config.yaml
intermediate_size: 384
hidden_act: "swiglu"
norm: "rmsnorm"
norm_place: "pre"
norm_eps: 1e-05
attn_scale: 0.177
init_std_qkv: 0.0361
init_std_down: 0.0
max_grad_norm: 2.0
schedule: "wsd"
max_steps: 7929
MLP neurons of a small language model. Each row is named by its layer, matrix (gate and up: input weights; down: output weights) and neuron, and shows model dimensions 0-191. Each number is 500 + 25 x the weight over its row's rms, rounded and kept within 0 to 999. Numbers have three digits each. A neuron's up and down rows have the sign that makes its largest values positive.
Before each neuron's rows, "fires on" lists the tokens most often at its 100 highest values on Wikipedia text that the model never trained on.

fires on: "ra", "r", "ward", "am", " U", " off"
L5.gate126:500529514513550500522474508508476516541521490511496457442476506522478490498533565496539489485534520520502517505475492531496526488468524492492510506512504544503527545548525475518495489482477517491466480510501474506508485504515493473493492521526504524528498498484485547470486466523515502503478526531525504524498485506514517530487505539511472525482483511544506526542495540532509493513512480511511515458493526456508514557549454506467489498507476480449517515526505517455540544446529488487458527510491526490533501522500501556505485451446519506447513511473484545512524528472521494484
L5.up126:520512532540483539456572477499510531505529491490451491476512533500489471566503513488504473496508520500497517537494468524467471523470484495476453461518492473501524517485495496459508494510491522502486488499494486501529504501482516477504509478519467553497499499500514446473464523531497474463468537506501499548495512494541533494535502550455486492481512472497494480465532496544522505507505530495491493489471495514513464523504498469523504469486539468467537541456528502468490523498478528492481532442536516490452509488443502511515503498534490521474520495441489530535468498479488500512
L5.down126:494549482503502523514469494516501511465497553503516525533484463508477515476481524446511466485502506491495512497483467527497532513475517485483501534453499513518538535487540522460522489527482529491515512491518474550461417454498520500510479512539528534517523493517502496472483457461491511486474483517501513517525622487515463501532457485475530486488528478468493454496507488487486500472506465511527483506466501486526493504495501535515510483511506472501499479517493504511502477493496473529462505501505460521451497486488462467511456454482491518496504507507483527510510472518491523481

fires on: " al", " Al", "ad", " re", "e"
L5.gate348:485522524481537556542509513488499542412504562463489518482468552537502517464506519531467472497503483497484522554490493534501519496519459502495515479514517488536534496488487506510474498496481481537455520496511479512524496502508492514525534479493473476496496498515523455478495528508517495513475488477529516494551500519511475505469483496486523509465470483465489517487515531489471512505467481491551496475493522476440513515501478507469464576498523481491490520481490492510477500515482512485498487544476460541502493510502516539548539490524469523477539520543523512529509513459493503469
L5.up348:518463466526534509539514479501529458513484462465503501487508523448481489524502478505459524517493502514476484501537553522493464452496494500509526472517464491472494485490547477490530479500480501496478513467498498529498501501477527482539472468480493501496502529548505470503535500480538484535526487505473528498558503511530500460522473480535524500516514465489499501497498493457534519489507528488453510485440513535503506540480528495523500513497546496480512486514505514462544509445483513496505458501479523524539512468534545548495498509520536515543493529529468496554529507495503517446
L5.down348:469531477557531499510481484527501512513445504553504567497521547510519501509493518484512495529503484497488548486485485546559506549494551483525535528481474497532494496467496513493512500499525504490485505533521509485494485513491493476483519489463512526500455471517486483479540488467531518535485526541515471526544519495482514490484520464507492494484534504489491530487528494497505485514488485492520494499493485531521450517437522474499502539498454486495509514525524500522487473470473518542561517512518565457491542509468475483532544480497503476462502523528471523490510492482526536486

fires on: "il", "on", "am", "ri", "el", "uch"
L5.gate112:507483540453468469463463485501528483543487503530525501497485515529525488504503537492451516494524507501505517464505457530475468520476498473533543505480486541538486535564520506489538519514567489480467497492453505498498520519447547517541523515528546492469482466494503482512471499528510515506490501495513510466496496514502505450502506530533551479498491495530524492489460513510515538476537515481501469484495489498532507510475495499457485459445490501502480502527457500461502483505490482519474503506478506503497455508476538501443488471472502508489482511516467535488553498466529484474
L5.up112:486507514491499478486487527518494548528456485525520514507505492495534492497516527454524465553503521497546543481500467504540500507496509513503507465501471524512529515534516476507492531487478534542559530519447510549478519531513485550540508538500478482470521482532514485470510509470468522499514473509481494500496486490500474526484486512495555452480504459492530491537515530519504521506494532472459527504481560491463519524494543480508536503487545485534472501494494500508521526509489484447434506479475526508515512523491504536442489471494468515514470448476525482499498494512519499505
L5.down112:471492481466514522483502522502516495526509451504469475479528516518532455489527510511534506459477534505480521514464507440500496484540454490492486546511547487475539513516549501466449460466501494442470492494502497482503501515490509516503486484514461451527522470445517487452552532534474486503488497455500517504497463467472518502493498499501505514511494511517439488472519515517487475452534501526513498525525476451525492500505508492527552484533515501513494468505506491502485516500498484475472520448498512510492464506520524509523464538508501445503539494483507483521518553515506474525

fires on: "it", "is", "c", "ig", " that"
L5.gate1:568482506459507465502514485520533530548496475491525537483507517472529522474519509518514510460494502474534461520483514492475461482498490559513499522515475505525508481540545498486509538498525475488502511507487500523492494485496510466521496499508513529519486479473501565496504517493509521484413525484479512496469461512497552520489529490483492515484510469514553510477515508480496503500499538533525460518458499514546464506525489519499460448520508538534497496500481454462496515476503447479506497510478501556522548502524486530514494502522495556494502481500514545500475538506480492477
L5.up1:488550503497482498500553510467541515529556494495509531491534501491505500527554502495507517482544473510489470534475471465539522517534479532484492483498469456507494531490516529494482540451541505473453465495499505499501481490537485498452499468477459526484455501471496486465513512477472519514466531465493529524502494527522486510451492499501483517437514485500468534475556489493518504469497490471496495491508493513498525511505478503491503475551493508471513506497517499473522518449534466496467485505484455547462476519519501495495509481490485514500532478484512551531480520475429498509
L5.down1:508462507493538434486476465485504539553512425464533502517515526473509481483479478495508542538508509487499516525529493473552540507529532492494523517493527479504514496512491507485503486477495528457503497520471511532479521501497482534531483529495520554507468538521484450493531502458514497478512502500485500539497574545490499510494468496476517449503499495519519503507493481481479459499447526458472523508463492527479486519546516491477496483550494527495503522503526524517527498493517515511495487521541528489463475506516499531441496507483487512544455480484473468510491483523496475498

fires on: "op", "o", "re", "en", "ff", "iv"
L5.gate152:456482486515489480478480451536534484505487504522445472482502557518484503431553475515500498466512529498516479511508512496463504486526523535518498491536466482521507504494526501479506527490495526474511486469522519504469509497455539520495506538511498556449505465483497473496541543519473543514506499543509483496516492490542523468488504511468516427472504467502540462496490482463517542503471548497509463500511501521473518481504504500524465530490478482509533501492509497553462489514490510501532526507488537464511464528486513476496497480503551496460503475476471490475475488523462509503
L5.up152:470499499440510476533503472528514512503498481464500468458528531517466488479522518510514501485473535510507485481501472477501528473473511546512467538527483508471465493499501473481499497523451508479524511519463482492509509552503530495501498494490519501459467446542507452500515475499444507553503492520471542459506511489560487506473486524529536539506505504493525552512524518494489539478538528507491476505490495465511512543473502486513507519491528499532487501468506507486522492527496530526549492528476486487452483521475486493543483499483501563450467463482509490492538526537491533497
L5.down152:484491499470515488458546426451500512519519507512538530528497469507517450525474479520496515484519477465494520489507456506469517528466467476475493490483467469484451504478480476485492493530482467495500468490507488519506498496508516464530498455524457511487492473486509493515487478517488484512461477523534496475528516487483507497481546514503480492487477538501507477493533547499467522436496525511513517476468517488495511514494467490466488513491496468475456499480488535501541490450463445518464507560468503530505515525492483456471495541479508566525489484510467489481484476469517474498

fires on: "ent", "t", "mer", "ant", "h"
L5.gate228:544461483502534480492555473484533486510483491479458530484532518479458492489513488524501462503504458471471524508482513497510469496459461502517500502460475471489507523556554472488485481457523474519509508525518485505552473540490488528456531503497504551508519474516515519470516511505526493492491511528429496492521484514488514504500527479486511516469484485477520433513474482507543489480515457512552492481500512475544537479500492557475571467498457478530507476493497502472488522509483484489488512513479534472475506499482527535517496497503521495481499506531497467488537533526495511492
L5.up228:523518507494496478488532469538530556538478540502511497512535504514479500472529497515535475538488540472499517527482499566512489493505474482512496466479472470470493517532521514488506499508467430454496478511564497515487482531519480545479479510442504472504491512500528505504507496474517495495458500499464477517501493505470505510521466552449489490515473508543506509522493525526487499436490509499512504485521512502490493488512494456494544527485517499493535492496526482497526480536480509461556542560515498513491541530495479491519483475486493513474486484453505484557491478507510452465
L5.down228:469540441507468526517549490493471535554486512517458492518478533504464518498481532527516510485538488469519508532528485464488480524486509485490498490505498498501535478488482506505468492478502448468513476463502507490477494461508498507443481431489472490521538517476492452514528493465507517477462490505512526473545455516470497477485464478467517493481568484510495518509461477469542484499479530513496534470487468544517486489499476494529502487463479529477494509504518494509495492545497483512553520467517532508513541516473493524482522524505509491497523473467536513479536531470535488492

fires on: "in", "s", "ot", "ory", "D", "ec"
L5.gate182:510472478487518508490494502498505490529465553508579475452490498493516462463553466519466523467497525495484551460497482521506516497500461525481501535506493504487512550491487481464520487514463536505536518500502509535527534509509482483495476525541474489542542523470519520503479524531554490514466483503493513500465499525568520493516473502460540507484491492489520513512444520500471494502474473523548479515449510498526506505478458524500500480506497473496521468485527473524491491544517450470504501530509522531509479515467492484524518468524513499543476496483501534510462524480511512475
L5.up182:549470498508476476535475457502491488553487482433541463515503483477513495505502503525485551479540526506476503553486494524531470470480489504486503476496506481465459527503491493487506448474513533457509481475466455501467492477485493514508433512473481515517497512547531532488511507506539505519496494516501439456475508507478509490510522468533480512492495493537485529497483484501442516534528507479489477498481510475494549535500464506435560467456521471521504528494491520507498480470522504490505501493504512524511513453530494455492499537521511503520481503509535503514492515469488515481
L5.down182:519510491481594534494502480480432519524527489497488461504497487532501439531494512532527511488516499498537506506498516482519510529489476505488499540486495482485477518483500514474469473510481468511516457497500501508501499487516490519494540522484495534526453508488502526454542486467511516495445508493518522519542560493516528473483504475511548514502555544523495521461498461508509495476507509517536480495523464550503492506474532490518480494498496487489514551501528523474497477527491536459505471498518522526554418509465479534512533508524504509534495484513501490516496529485502522500

fires on: "op", "st", "ic", "it", "ast", "if"
L5.gate234:535465531468522448522472491499522532450521464489472493527487546494505525502494494521489534515520512483485503487505472512491479534511485517477520485525472514484496482539545504509520450474473511471490454470462524494476516519481532502456495524521520488453491456510484502501478551518509517485493500538505482534518473516522522511455504498492494473489507499458564499484506475489504548492469475486475434512463516499512474494498507486536506516486490488500533504469541489506493533476498521475518534540493518508512467494522494494559501512463506558513468445516485513470543553496493496462
L5.up234:506519524494483477498510516525538511507513493488490505535561541515487524503484529460478566522458456525505482499443542503493471507520524532491496500469513509479463438496490512509483468477461510500509475448484520501479455477504468498489492530484488481497496448530468507503480518534493534484485485475465522496543518486519532475474511506495477482490536513473549507521492509501462489463455491477498492501517499475503516512513494493480489485462434500500524490503465512497488494500459490453522547491485529509469502516475510472529495562532443502481491457521526525517529482499483535532
L5.down234:479491505499483533512515555481472491498496544478536456494510454514500507514516513542492486471442483464488510486496536474496489447535503484507526511478472488482490509477494457514504472488469522475533508462463495496473496511508509477483471488481536476497534492527476526523465470448536475532500461526505479495511557521507513493512514538501507494506510527527466533479483548476490433481467488469509500534509494472502511506529431507470499527497487530515484477479507501482484508537497505514464514452469491461504473500539502488532496476550480480457505534456496451535487506506497512525